Weights of a small transformer language model: 8 layers.
MLP neurons of a small language model. Each row is named by its layer, matrix (gate and up: input weights; down: output weights) and neuron, and shows model dimensions 0-127. Each number is 128 + 32 x the weight over its row's rms, rounded and kept within 0 to 255. A neuron's up and down rows have the sign that makes its largest values positive.
After each neuron's rows, "fires before" lists the tokens most often just after its 100 highest values on Wikipedia text that the model never trained on.

L5.gate939 [109  91 121 156 120 103  89  64 148 216 142  81 168  99 153 154 156  46 156 176 142 119 113 139  72 144  94  77  87  50  91 108 109 124 130 153 115 148 159  84 136  98 133 117 184 103  98 157 145 100  82 116 111 143 111 122 111 126 137 114 128 149  72 159 164  79 101 153  92 129 168 182 159 152 178 146 115 115 155 127  82  79 186 153 132 140 117  67  56 129 128 177 113 170 108 108 222 117 132 137 138 188 113 103 147 140  65  98 163  82 134 135  80 100 122 170 130  96 132 130 153 166 123 132 121 138 137 103]
L5.up939 [148 104 107 153 148 158 142  92  33  87 141 136 148 142 124 110 151 138 150 154 143 181  52 131 168 131 124 125 188 121 153 159 116 190 156  86  79  97 145 132 106 127 140  72  89 188 239 120  96  97 192  72 130 146 157 109 135 107 141 194  85 109 152 135  83 175 124 135 126 113  90 104 100  95 150  87 161 131  96  97  94 108 136  77 156 117 116 136 182 132 146 146 121 152 142 139 114 132 166 174 126 118 116  93 143 140 146 119 114 114 126 125 114 158 156  79 145 153 144 127 114 113 103  96 111 124 140 105]
L5.down939 [174 110 154 181 114 160 134 131 132 127 139 119 135 170 136 184 166 100 147 134  83  87 135 133  87 133 123 127 108 179  97 154 143 129  92 146 181 111 104 115 191  63 115  85 167 114 108 147  95 117 129 142 144 144 110 124 166 144 134 142 113 111 109 151 137  45 131 146  97 209 191 178 133 106 119 161 136 136  58 172 155  71 117 115  97 164 142 111  99 119 150 164 144 131 135 115 147  80  92 133 149 155 135 144 189 160  54 104 120 169 150 108 123 109 110 219 114 136 132 108 119 113  74 161 106 144 124 111]
fires before: "\n", " in", " of"

L5.gate38 [154  29 127 125 168 104 166  71 117 160  88 100 119  72  90 103 162 190 121 101 137 175 138 113 131 112 130 138 115 118 136  73  88  44 148 144  89  92 134  99 119 110 131 166 147 154  54  71  77 148 137  87 153 114 147  65 162 184 161 149  81 172  99 118  60 121  91 150 147  67 105 200 220 141 123 120 150  89 160  90 107 139 142  76 139  97 195 171  99  77 177  82 135  99  88  63 179 120 173 108 145 105 187 120 163 164 113 156 104 152 128 184  95 133 107 164 131 157 107 152 168 145 104 140 115 111  75 156]
L5.up38 [128 147 150 130 147 123 156 107 123  71 116 131  61 108 161  90 107 134 139 112 102  87  72 144 143 138 145 176  91 107 139 158 176 187 153 142 153 127 170  96 212 180 115 131  95 116 167 165 191 114 159 132 133 155 143 137 143 163 111 220 176 111 169 105  81 130 121 117 125 100  99 139 116  78 110 141 177 123 137 145 168 128  61 126 117  91  84 145 192 140  88 130 106 101  64  92 161 124 140 118 159 116 125 142  93 148 142  88 118 115  68  81 148 130 144  92  92 113 114  92 161 184 153 152  92 180 168 130]
L5.down38 [172  89  93 114  96 112 137 137 113 167 124 129 109  66  58 144 209 146 124 114 137 157 137  75 103 157 140 123 173 110  74  68 117  75 152 140  97  89 136 108  68 139 130 141 180 141 132 188  99 148 129 120 112  74 124 102 189 153 134 150 159 110 119  94  41  76 116 190  99  55  93 108 168 137  89 158  61 116 163 108  97 152 174 157 116  99 140 154  75  62 168 139 122  74  75 136 162 142  89 130 106 117 153  91 110 133 147 221 123 141 122 153 123 163 150 148 164 130 133 130 100 152 163 163 166 114 128 146]
fires before: " as", " the", " to", " a", " that"

L5.gate463 [156  79 139 138 113 176 154 133 176 163 121  95 201 176 134  89 125 151 147 111  79 100 189 115 142 135 142 134 172 100 129 109 179  92 194 145 170 113 101 102 135 170 155  70 123 158 154 161  74 121 112  65 108 119 122 188 179  85 116  82 141 101  76 128 128 132 101 101  64 179 163 123 107 152 114 130 142  90 109 157 117  96 141  88  93 140 131 104 145  83 117  49 122 105 152 136  61 137 108 122 182 102 142 176 125 140 154 169 124 137 102 151  73  61 134 125 106  77 126 130 118 129 146  76 156 139 173 123]
L5.up463 [154 102 119 111 131 115 174 121 129 155 105 139 154 144 132 103 120 170 108 106 102 143 114 116 167 175 139 123 149  53 158 128  79  84 128 137  85  67 139 168 123 120  91 135 128 159  88 109  84 173  92  72 123 103 133 172 167 129 135 164 149  91  84 151 122 156  87 100 135 150 122 188  84 124 150 192 152  78 102 163  85 114  75 106 133 145 163 102 145 152  87  87  85 133 181  88  69 136 139 103 191 122 166 148 106 104 136 181 144 137 139 137 158  91 111 191  93 196 188 151 129  97 156 154 130 171  73 132]
L5.down463 [114 221 126 118 132  88 113 144  97 134 117 118  47 177  80 182 156 155 153 127 139  63 144 199  94  86 160 166  89 201 100 139 129 213 102 127  96 174 120 143  68 180 160 132 136 126 121 144 117 118 115 102 170 137 198  54 105 139 148 164 131 130 124  94 112 160 153 182 136 210 154 123 158  79 119 124  84  99 130 136 143  89 139 154 114  60  80 160 104 134 176 116 145 138 120 118 140 146 154 101 136 121  84  72 148 144 149 140 104 137 133 131 110 134 108 139 107 103 148  64 113 135 114 197 119 124 169 143]
fires before: " |", "|", "%", "\n", "."

L5.gate928 [138 149 143 144 129 135 121 154 157 112 113 140 144 133 157 110  94 184 108  88 136 171  86 138 127 140  97 130 118 108 125 116 110 108  94 102  83 121 129 133 145 133  87 168 163 101 107 156 100 103 181 126 133 147 174 153 144 189 105 140 132 203 128 172  96  96  84 183  32  72 154 107  88 147 129 161 142 156 121 128 111  85 138 144 158 122 122 122 158 137 146 127 172 129 104 101  96 153 133  80  95 126 143  74 161  95 105 177 104  89 188 109 159 229 100 107 114 193 194 125  56 159 110  99  60  98 108 161]
L5.up928 [ 68 141  70 180  61 124 108 134 127 171  88 152 137 183 161 128 113 114 134 188 107 169 154 136  97 200  88  97 138  98 145 131  85 125  82 106 129 157 118  90 160 116  94 134 159  83 101 151 119 141  84 139 154 130 135 151 127 141  96 124  66 166 140 128 103 102 132 110 159 112 195 186 125 167 105 166 157 135 160 158 142 113 112 112 141 224 118 174 114 110 117 110 150 145 124 175 141 146 153  88 154 145 140 108 123  58 112 130 132 140 164 168 148 146 119 169 125 166 159 160 129  97 144 120 119 117 106 128]
L5.down928 [ 77 128 114 132 107 164 117 194 147 147  88  92 154 151  96  73  89 134  95  99 131 158 107 142  64 164 162 155  98  57 111 120 126 188 164 137 166 137  99 108 122 125 111  80 151 136 148 110 124 110 103 104 139 167 129 157 159 155  95 167 166 170 151 120 127 103  88 146  76 162 131 128 114 175  99 201  84 120 169 136 135  90  77 153 134 154  90 113  93 128 171 116 177 125 112 117 147 163 116 129 145 141 116 148 138 138 117 147 133  89 118 144 101 220  82 125 139 113 115 124 180 164 165 204 127 147  70 113]
fires before: " the", " a", " its", " his", " this"

L5.gate434 [ 91 129 114 123 173 117 111 141  74  86 174 134 113  83 117 131 122  94 126 116 182 159  73 104 173 110  62 127 149 167 112 151 102 116 104 126 119 166 136 124 170  59 152 101  80 120 182 137 156  84 153 188 119 125  80  65 158 106 125 127 142 132 136  89 158 110 179 114  78  82 102 100 122 104  87  63  91 204 157 123 127 145 174 167 226 146 133 186 139 136 145 196 139 134 148 167 174 109  80 118 111 129  89 103 175 110  84 137 177 143 136  98 193 103 134 110 136 121  60 147 129 113 141 113  92  59 106  79]
L5.up434 [125 158 143 148 141  99 110 119 149 147  87 149 156 145 123 104 147 112 150  86 132 132 100  81  99 143  84 103  84 193  75 205 131 133 130 173 189  96 136 150  63  77 109 132 139 137 125 120 112  79 158 151 179  60 155 113 146 147 118 156 125 144 110 100 147  72  74 181 137  68 121 125 121 154 126 127 101 198 145  90 135 134 132 151  76 126  97 147 102 140 129 115 170 147 125 109 185 137 171 106  93  90 131 132 140 118 122 116  84  78 108 121 132 191 140 129 128 163 134 123 167 138  96 150 122 144 164 102]
L5.down434 [156 175 133  98 107 136 126 155 111  74  80 165  98  99 146 135 122 102 138 146  66  96 135 116 134 108  98 182 180 192 182 112 150 195 114 123  96 142 157 123 105 170  91 120 169 112  90 144 120 134 114  72  91 142 169 124 125 120 151 136 132 123 133 131 125 165  98  91 140 192 138 159 100 121 180 156 148  68  72 110 164 100 107 150 111  64 168 105  86  67 115 104  69 124  74  92 135 161 119  83 177 120  98 114 113 122 163 123 132 140 148 145 110  86 103 158 127  92 145 127  76 105  84 123 123 140 145 123]
fires before: " |", "."

L5.gate641 [122 110 111 155  73 119 105 103 110 113 118 153 125 103 116 128 143 153  59 106 109 139  53 160 141 163 149 193 134 142 134 166 108 113 108 104  93 155 165  79 136 121 165 148 169 144 173 141 176  71 113 184 118 101 119 127 140 174 140 128 126 154 121 192 117 123 135 102  75 114 106 165  87 129 198 103 130 151 102 131  96 113 118 134 131 135 116 123  92 122  62 132 126 166 116 118 110 145 183  94 136 143 131 106 120 134  67 122 106  98 154  82 126 114 120 204 140 158 104 124 150 110 155 108 114 130 183 193]
L5.up641 [155 106 136 181 130 124 119 143 137  88 163 119 104 152 126  82 184 129 141 191 103 111 171 160 156  82  63 109 154 133 171 107 154 109 175 104  98 114 102  42 137 152 126 101 141 128 127 111  75 151 133  90  95  78 132 121 120 147 115  86  96 105 141 100 144  53 147 190 119 103 173 146 138 123 205 138 157 136 158 116 131 107 135  89 111 123  96 153 141 108 125 217 141 102 155 125 174 147 151 172  88 126 125 114 143 156 130  98 201 186 143 108  91 167 152 148  72 125 149 144 106 133 112 161 108 116 110  93]
L5.down641 [187 162 108 146 109 164 113 123  95  57  79 106  90 124  67  95 137 101 122 108 101 174  99 144 146  64 114 165 108 156 131 163 135 166 154 133 137 166 132 150 132 132 101 125 161 152 127  83 102 177  97 188 107  52  99 137 151  61  97 106 100 120 113 163 136 128 205 174 104 197 184  95 125 151 134 118 161 166  66 139  79 113 120  63 111 113 115 185 117 166 197 113 117 134  99 163 170 196 109 123 128 175 112 138 142 167 128  99 119 184 209 103  64 140 159 135 124 140 177 149 115 166 121 129 107 131 122 149]
fires before: "\n", " a", ":"

L5.gate988 [104 132 127 104 117 119 109  83 128 155 173 160 158 135 139 101 179 108 149  84 155 132 116 146 179 186  73 111 153  92 121 179  92  68 101 115  80 147 186 141  76 148 134 208 156  91  85 141 128 132  93 156 114 117  99 127 136 102 109 172 117 131 112 112 170 125 161  85 167 112 155 117 118 126 125  91 105 126  64 153  96  61 163 120 176  70 168  96 160 122 173 119 146  91 169 204  96 144 123 110 149 116  75  92 177 130 121  92 130 103 109 118 137  67  77 178 111  83 113 115 129 127 105 128 140  85  87 120]
L5.up988 [123 182 162 131  98 165 114  82 104 119 206 138  82 103 129 140 186 107 196 108 154 160 138 137  52 126 176  96 129 148 107 126 159 118 103 101  93 171 200 149 148  93  94 141 172 121  99 158  65 140 133 123 162 106 118 100  69 154 184  92 104 132 147 127  68  46 140 135 131 114 162 138 134 123 126 120  84  97 104 118 155 115 154  89 135 159 153 110 143 144 179 123 179 163  80 143 108  75 103 136 127 195 115 119 157 205 115  97 140  99  89 107 122 153 188 166 175  75  82  50 200 104 183 151 101 151 132  99]
L5.down988 [ 98 113 172 164 151 108  72  76 141  98 114 134 140 180 107 194 145 137 136 103 114 116 151 178  82  91 179  80 116 149 103 142 150 152  98 153 184 137 132 121 216 140 123  22 144 175  68 143 148 112 174  62 186 142 113 153 154 134 107 107 115 171 120 123 121 162  81 123 136  65 125 124 116 173 142 138 149 135  90 143 154 166 103 118 205 216 115 149 102 142 124 137 137 156 156  76 184 117 146 178 134 142 189 153 159 146 119 158 124  92 134 129 123 201 156  96  89 136 147 114 185 177 168 119 126 154 163 126]
fires before: "\n", " (", " player"

L5.gate780 [143 131 173 117 133  72 187 144 110 185 157 136 129 101 155 116 205 121 128 180 124 149 117 166 151 157  96 157 130 165  93 135 127 147  78 132 132 141 123 143 114  97  86 139 108 142 134 131 148  92  60 140  78 128 147  91  92  73 175 120 141 151  94 183 193 106 189  96 116 122 154 105 171 126 179 160 171 123  96 119  67  53 117 112 147  79 153 141 107  68 149  85  85 119 118 133 133 139 153  51  72 137  80 130 135  92  99  58 139 103 141 123 154 121 139 146  81 139 164 120  93 143 170  99 111 103 117 168]
L5.up780 [117 164 136  59 148 117 165 131 123 138  84 177 107 174 158 198 145 143 109 123 183 133 110 155 133 161 123 112 198 108 167  80 147 133 140  88 124 131 152 166 124  99 111 165  92 137 163 168 144 146 136 127 151  60 124 163  82 168 134 107 130 136 160 143 152 179 139  59 130 122  78 137  90 162 122  67 131 113 115 104  36  85 131 162 195 137  73 138 154 113 163 118 156 161 125 120 126 113  99 134 162 122 173 111 133  98 160  92 197 112 102  68 166 120 136 119 114 147 161 107 125 190 131 172  73 170 103 162]
L5.down780 [ 82 160 101  65 182 115  95 145 103 107 136 156  90 176 132 133 140 113 100 161 159 107 171 157 120 104 154 125  90 171 139 164 138  66 184 217 118 158 174  98 121 156 171 101 119 124 180 176  47  89  90 145 129 132 101  65 168 145 153  81 134 128 138  72 108 107 101 152  57 123 129 178 136 158 114 118 126 138  86 148 139 146  95 111  90 184 140 203 127 146  95  68 116 104 117 112 148 117 149 185 129 134 184 155 112 110  88 121 173 169 167  95 160 149 157 115 132 138 106 126 155  58 167 130 129 110 129 113]
fires before: "==", " |", " (", " ==", " of"

L5.gate447 [ 99  84 113 182 100 117 110 118 126 178 142 109 108 131 110  50 180 151 176 104 101 131  96 148  83  89 119 137 107 124  89 156  90  78 108 106 116 110 181 199  64 105  72 129 149 143  99  94 100 117 140 136 141 178 119 113 195 133  76 147 165 106 145 137 135 160 112 161 158 129 141 149 128 149  90 198  96 119 176 143 141  98  85  74 178 132 108 171 103 125  88 156  75  82 185 108 147 127 117  72 145  79  99 154 116  80 138  27 109 102 102 147 137 151 157 143 152 144 190 159 106  34 113 105 123 136  92 145]
L5.up447 [138 121 155 133 151  82 164 138  97 128  92 161  84 158 127 145 117  94 137 150 175 124 162  90 139 133  89 141 177 117 152 101 186  67 173 189 133  89 100 149 155 105 149 181 154 147 142  98 126 166 137 146  97 144 170 152 142 134 100 148 144  81 119 134 140 109 183 117 104 167 163 164 152 149 131 127 120 154 105 178 154 162 163  50 108  67 151 124 147 142 150  98 102 145  97 188 106  54  27  96 115 129  82 132 163 132 175  83 127 137 137 166  92 118 127 158  64  48 103 183  71 177 140  97 187 150 158 132]
L5.down447 [102 110 129 115 123 131 139 171 113 121 132 131 166 153 123  62 118  68 191  85 134 125  85 130  83  93 104 143 101 168  31 113 136  99  81 124 126 123  85 159 145 168 130 172 135 170 168  91 107 159 156 139 117 176 115 172 146 124 143  76 134 119  93 139  92 140 131 127 130 205 158 144 173 166 152  85 172 114  81  93 135 110  90 155 184  76 113 147  88 176 165  97  57 107 112 164  89 125 126 135 176  66 119 190 147 100  94  91 127 139 119 173 106 164 171 176 113 144  79 148 121 128 140 168 151 119 132 111]
fires before: "′", ".", "″", "s", " |", "0"

L5.gate557 [130 100 117 149  96 110  77 129 114 133 144 140 118 170 100  93 161 122 140 165 126 183 117 190 121 138 181 108 161 160 141 139 147  94 151 145 165 135  83 139 160 136 123 102 149  65 165 184  99 177 167 155 159 135 134  60 186 190 155 104 149 120 118  63 131 104  91 194 160 147 144 148 129  50 135 135  99 122 192 100 170  54 130 153 171 139 141  91  77  78 161 130  27 122 156  95  78  85 118 135 125 111 162 165 170 179  75 134 143 159 142 156 131 158 150 135 103 123 132 128 144 131 170 149 179 146 110 160]
L5.up557 [128  98 100  91 129 141 174  85 104 117 119 146 131 101 159  80 111 107 115 121 168  84 133 168 115  74 230 117 116 105 133 171 178 116 135 176 135 166  45 162 143 212 136  48 103 147 116 108 119 110 105 128 109 143 123 109 111 157 142 116 103 119 130 118 135 106 100 161 142 160  66 127 116  56  44 121  62 108 136 167 156 106 138 127 174 143 166 135  92  65 107 149 160 103 181 120 141  69 140 156 114  89 192 137 158 173  98 156 101 131 163 155 114 114 168 162  94  96 212 115 131 142 152 128 101 150 114 164]
L5.down557 [ 79 155 156 111 130 140  96 136 162  71 164 175 130 166  61 115 156 148 109 152  63  50  92  77 145 119 118 108 144 139  78 160  80 124 149 156 156  49 110 179  77 146 175 111 119 141 145 134 112 146 158 108 141  91 137 145 135 121 122 153 158 136 110 133 130 133  84 154 113 194  91 147 174 121 186 154 146 103 144 103 146  96 162 106 103 128 138 112 143 157 180 131 149 152 168 143 145 127 163 131  83 137 142 136 164 180 125 164 117 155  86 112 128 121 137 131 161 155 128 149  78 139 115 121 156 121 155 133]
fires before: " that", ",", " to", " \"", " the"

L5.gate649 [111 146 109 123 140 146  94 159 145  76 131  56 142  81 169 169 172 159 151 126 161 153 133 132  89  99 153 122 110 205  64 166 116 162 153 138 179 115  98 120 116 146 184 153 113  88 170  87 126  88 118 162 121 100 117  47 102  90  67 148 118 158 116  69 130 106 155  90 116 144 129 153 158 110 124 132  87 196 144  90 146 136 136 220 136 139 148 127  95 127 155 178 128 113 145 101 119  92 108 116 156 144  66 107 131 123 118  84 119 159 166  92 103 156 139 109  92 101 117 106 138 115 123 118 179 124 193 168]
L5.up649 [109 179 103 149 165  84 111  48 104 172 127 119  91 131 101 119 145 132 149 147 114 116 137 156 139  99 110 102  76 198 104 162 129 181 168 180 140 144 140 120  98  69 159 138 165 136 181 107 123 137 125 174  93 126 171  30 121 136 129 119 151 132  76  30 149 108 139 152 129  70 136 105 150 133  96  90 100 192 148 150 155 109 153 135 167 153 101 149  72 159  82 175 134 141  89 119 125 139 125 130 100 121 105  60 180 176  62 141 149  89 107 156 132 156 144 139 126 128 110  99  95 147 108 147  90 127 147 156]
L5.down649 [146 103 115 164  68 111 161 120 143  85 119 138 131 112 156 124 127  95 159 148 107 131 153 171 135 131 166 115 128  80 160 129 111 151 101  84  64 115 131 107 139 124 150 135 122 128 115 156  91 176  57  46 108 111 123 165 137 127 133 155 104  75 104 180 108 156 150 122 163 207 162 126  93 172 154 145 153  82  76 116 162 126 111 120 106 123 127 131 146  80 129  99  87 129 122 154 104 182 125 117 187 130 123 154 110  79 125  98  85 151 155  81 127 104 131 142 100 164 176 105 154 104 133 132 168 131  93 145]
fires before: " |", ":"

L5.gate890 [114  79  91 154 128 138  87  94 119 157 118 168 118 120  92  74 109 118  88 178 125 114 144 166 101 145 119 133 129 109 172 144 164 109 128 175  41 134 132 148 184 126 136 122 140 141 119 105 137 155 159 125 109 144 102 161 150 196 178 112 145  83 113 162 114  55 104 112 122 177 164 151  72 113 105 115 100 117  63 191 138 143 124 111 108 117  82 179 183  59 143 105 172 146 188 156 129  98 216 122 115 122 163 112 135 146 151 143 141 141 106 212 103 118 122 122 141 147 148 141  80 116 175  71 143 140 130 123]
L5.up890 [164  98  71 110 140 158 139 120 156 195 176 141 119 155 152  79 157 131 115 123 141 151 155 103  91 170 136 108 170  38 149 121 125 129 145  91 138 120 166 188 126 138  65 148 118  91  68 128 128 159 143 110 102 162 135 127 150 126 100 129  81 100  85 181 100 166  88 157 109 152 102  91 103 155 130 156 132  80 133 101  82 116 138 122 132 197 135 128 161 118 103  62 122 114 155 130 151  89 143 159 128 114 149 117 123 162 141 125 187 123 148 129 114  93 119 138  84 103 145 142 108  34 177 141 149 150  28 130]
L5.down890 [136 181 110 181 119 108 147 137 116 129 120 136 107 100 108 162 146 140 160 128  86 102 137 159  78  69  95 123 116 136 113  81 172 151 126 157  91  94 167 135 131 152 118 123 166 126 141 155  59 129  98 132 131  82 149 152 155 160 152  82 148 126 129 116 105 125 114  98  99 171 149 119 112 122 139 115 127 173 146 125  85  87 121 108  83  82 150 111 115 162 113 113 104 148 108 199 115 115 124  78 118 102  86 119 148 135 190  52 126 144 156 179 111  98 121 120 107  83 182 140  90 114 131 158 148 100 121 138]
fires before: " |", ":", "|", " 18"

L5.gate256 [128 188  55 144 123 166 182 115  98  71 139 119 155  61 162 141 129  56 140 148 143 127 182  64  99 196 185 168 209 123  63  67  84 132 147 207  54 162 116 151 141 169 106 200 173 156  99 163 107  92  78 111 132 181 139  97 143 161 110 120 156 122 131 115 121  61 148 151 152 107 121 128  91  55 105 128 111 140 102 156  84 163 152 151 170 161 126 208 127 129 140 128 163 165 121 124 155  92 148 125 127 179 164  78 150 128 115 101  75 106 126 144 139 152 147 114 118 150 130 172 136 135 118 112 139 101  53 117]
L5.up256 [149  66 126 106 117 169 162  63 128 156 104 131 171 135 116  91 114 136  97  89 146 100  48 127  35 101 110 136 116 167 120 184 131  96  83  90  87  71 100 128  56 107  88  77 116 140 144 171 112 125 150 106 153  61 144  91 159  86 113 159 159 179  98 143 125 140 119 145 121 144  92 132 120 188  99 178 156 122 143 113 134  85  87  77 130 128 153 176 115 113 156 122 144  89 157 124  88  80 146 112 136 129 119 142 142 138 158 145 149 138 110  94 144 199 172 144 140 131 177 107 153  95 137  84 141 143 192 102]
L5.down256 [ 99 101 142 192 121 130  77 188 174 126 125 108 104 131 191 200 166 109  86 122 143  83  99 201 112 100  98  70 100 114 138 150 157  75 144 113 130 121 124  85 119 133 100  88 207 146  76 115  92 123 167  66  91 116 130  98  95 155 122  54 103 157 125 108 111 142 140  91 147 206 127 121 119  76 132  87 125 155 113  77 160 148 190 129 100 164 152  82 120 127 149 127  85 165  79 157 160 165  97 149  97  90 158  78 112 141  76 153 142 115 114 133 151  79  83 148 150  97 103  95  85 144  53 119 122 118 120 130]
fires before: " |", ";", ".", "|---|---|"

L5.gate486 [199  99 104 129 131  89 110 109  84  99  84 158 139 175  70 137 113 114 145 141 162 136 108  66  58 178  58 101 127  87 138 128 172  88 138 114  37 157 122  99 123 126 141 156 135 144  92 131 113 149 139 115 173 103 140  87 127 182 165  93 151 192  85 189 112  84  81 160 118 109 169 123 110 153 131 118 165 155 163  61 104 109 136 179  73 145 168  92  60 113 130  71 155 151  88 107 123 134 152  90  89 139 130 165 100 147 116 155 107 112 139 107 106 137 145 111 101 128 131 173 121 170 128 129 140 200 136 130]
L5.up486 [111 133 161 107 171 123  93 136  73 152 151 130 176 122 105 114 160  71 125 134  93 108  98 117  88 146  88 134 145  92 160 103 140 107  90 145 158 110 138 116 107 145 169 127 100  94 133 105 105 118 199 119 129  47  98 183 147 124  96  63 127 119 162 102 183 117 133 132 151 181 124 100 164 162 121 122 109  93  98 124 108  83 113  92  89 150  97 114 116 130 133 149 197 198 114 248 119 113 128 139 130 169 127 131 118 164 201 182 154 146 153 127 153 134 165 143 134  93 151 146 105  91 118  85 133 143 144 113]
L5.down486 [126  85 112 124 117 109 165 119  83 173 130 133 167 123 203 168 107 113 155 182 112 145 122 107  98 157 159 126 124 169 178 124 139  89  93  86  75  64 116 142 118 125 139 150 119  77 183 111 103 109 149 137 168 100 155  86  97 126 141 106 132 142 105 175  98 150 103 101 160 246 146 131 174 174  86  84 172 123 107 101  82  96 100  93 130 195 177 144  76 177 182 161 109 107 115 152 165 121 127 126 165 149 136 162 112  78 143 120  80 147 118  77  97 116 167 141 165 165 110 180 167 105 117 164 129 160  83 100]
fires before: "\n", " and", " of", " by", ","

L5.gate453 [115  96 156 169 118 105 124 105 152 135 160 114 133 111 137 157 153 137  89 110 178 175 135 122 145  95  96 169 157  91  85 154 150  80  83 135 138  95 155 167  85 113 114 162 145 193 116 126 125  91 113 171 136 178 130 153 140 140  98 155 144 103  97 122 112 138 119 109 114  55 143 189 137 131 184 153 136 134 148  83 133 154  97 116  72 149 148 150  91 128  57 117 101  98  59  88 206 142 129  98 118  96 148 145 119  92 147 175 135 113  94 181 108 172 106 120 170 133 149 147 124 118 139 145 153 131  78 107]
L5.up453 [121 165 108 146 101 130 150 121  85 184 126 141 151 142 188 153 169 128 124  94 105 113 208  52 153 190  70 142 177  61 181  64 164 141 139 132  97 100  64 151 107 135 121 145  78 160 192 124 126 109 127 105  95 115  95 119 125 188 154 121 113 157 114 128 175 162 160 165 138  74 113 181 141 159 145  58 101  80 156 109 127  97 141 114 144 126 151 181 124  75 179 170 135 147 129 127 101 113  93 164 152 161 141 159 141 181 100 186 175 113  82 118 116 144 136  73  98 135 112  80 146 164 114 110 170 120 134 120]
L5.down453 [ 70 149 124 113 166 126 103 174 159 206 122 139 180 187 113 199 136 113 156 154 100 117 118 148 108 202  81 180 148  89 171 130 109 111  93 122 122 135 123  94 140 199 158 144 110 100 149 117 199 109 187 163 100  72 152 138  96 137 177  54 129 130 132 175 143  76  88 177 115  96  90 144 128  56 109 108  81  93 110 156  79 106 151 113 106 132 193 116  65 137 182 116 130 137 199 162 171 170 124 101 158 125 176  95  81 170 139 108  84 172 167 137 114  95 166  87 111  78 170 123 120 176  98 125 127 168 143 101]
fires before: " to", " for", ","

L5.gate571 [153 133 128 100  81 103 183 136  95  25 132  63  93 134 128 153 128 115  93  94  93 162 126 106 158 106 139 127 120 148 112 117 127  99 116 184 108  84 118 122 124  73 107 152 120 155 201 103  85 148  85 128  87  89 151  75  67 127 136 124 152 106 144 124 137 120 156 131 126 161  99 137 107 112  45 128 156  81 124 119 176 131 159 109 176 179 168 214  78 196  81 149 133 102 136 187 115 138 135 134 112 198 108 107 125 183 157 210 126 167 171 108 105 100 103  73 142 141  84 133 136 131 162 118 145 102 177 191]
L5.up571 [ 92 128 117 114 136 131 146 143 129 148 125 133 221 145 148  80  71 145 127  87 138 124 100 101 126 167 107 133 163 180 113 162 155  96 143 161 125 119 125  92  79 111 149 135 128 136 151 143 105 115 144 152 191  76 171 126 135 101  69 145 125 145 134  96  87 127 104  53 110 110  77 149 131 115  98 102 106 175 163 132 140 105 195 144  96 102  92 162 128 119 165 134 139  93 143  92 167  98 138 132 137 114 181  68  67 109 118 122 215 139 141 134 127 183  86 158 107 168 175 175  85 104 113 171 144 149 130 131]
L5.down571 [118 150 177 166  98 145 151  98  94  97 103 156  62 118 104 146 152  92 140 176 133 127 144 158 135  82 122 120 115 125 146 118 161 168  80 109  88 181 192 115 150 108 150 146 184 149 141  84  95 162 183  94 124 142 159 103 111 135 166 154 134 134 143 148 114 117 162 132 160 197 187 118  85 146 142 167  95  96  94  53 139 116  91 124 183  69 149 150  91 190 130 140  18 159  96 123  73 145 125 109 125 140 131  66 128 101 128  97 127 165 150 111 103  70 183  81 108 151 169  92 137 151 155 119  97 101 187 133]
fires before: " |", ";"

L5.gate946 [ 82 137  83  74 100  40 115 149 117 145 109 144 101 123 122 124 148  86 119  95 142 140  76 180 168 180 147 142 167  89 120 156 176 124 124 128 154 107 154 140 113 118 154 128 184 153 135 159 179 117 205 165 135 122 151  85 155  97  96 140 169 142 122 176 155 131 170  91  67 160 122 119 134 104 111 196 115 124 149 108 109 168 113 115 130 124 154 134 158 165 146 112 121 134 150 156 197 134 116  83 139  89 142 172 128 142 190  81 168 112  68 118 128 145 111 155 162 178 104  86 146 103  60 121 136 135 133 126]
L5.up946 [ 89  74 116  92 132  43 149 124 137 125 138 120 146 126 157 122 118 142 141 152  64 132 101 122 119 126 121 172 109 161  82 137  83  50 102 118 121  81 106 105  98  67  81 111 160 107  50 130  77 133 158 156 161  89  86  90  84 112  83 140 178 133 124 147 112  93 141  73 156 134 174 148 139 200 120 105 116 107 141 113 124 145 106 117 121 164  68 119 121 139 146 166 111 123 131 187 136  76 138  79 133 140  94 158  96 136 229 133 152 100 144 144 104 128  91 158 111 156  84 175 132  78 111 112 162 166 128 126]
L5.down946 [158 181  71 145  76 119  66 110 125  99 106 182 114 233 149 118 162  84 121 141 174 100 118 164 158 144 118 134 121 109 138 112 133  90 146 118 183 160 188 132 155 147 210 166 147 123 126 134 115 108 110 134 111 203 137  66 121 152 132 113 164 190 156 175 158 151 127 137 145 220 147 198 165 124 121 157 151  95  90 189 106 175 108 116 109 136 178 132 177 161 146 106 144 146 119 142 122  92 131 126 147  86 123 118 120 149 143 149 132 132 111  55  57  66 133 142 137  74 113 185 160 162  82  98 140 146 172 112]
fires before: ".", "″", " %", " Votes", " Candidate"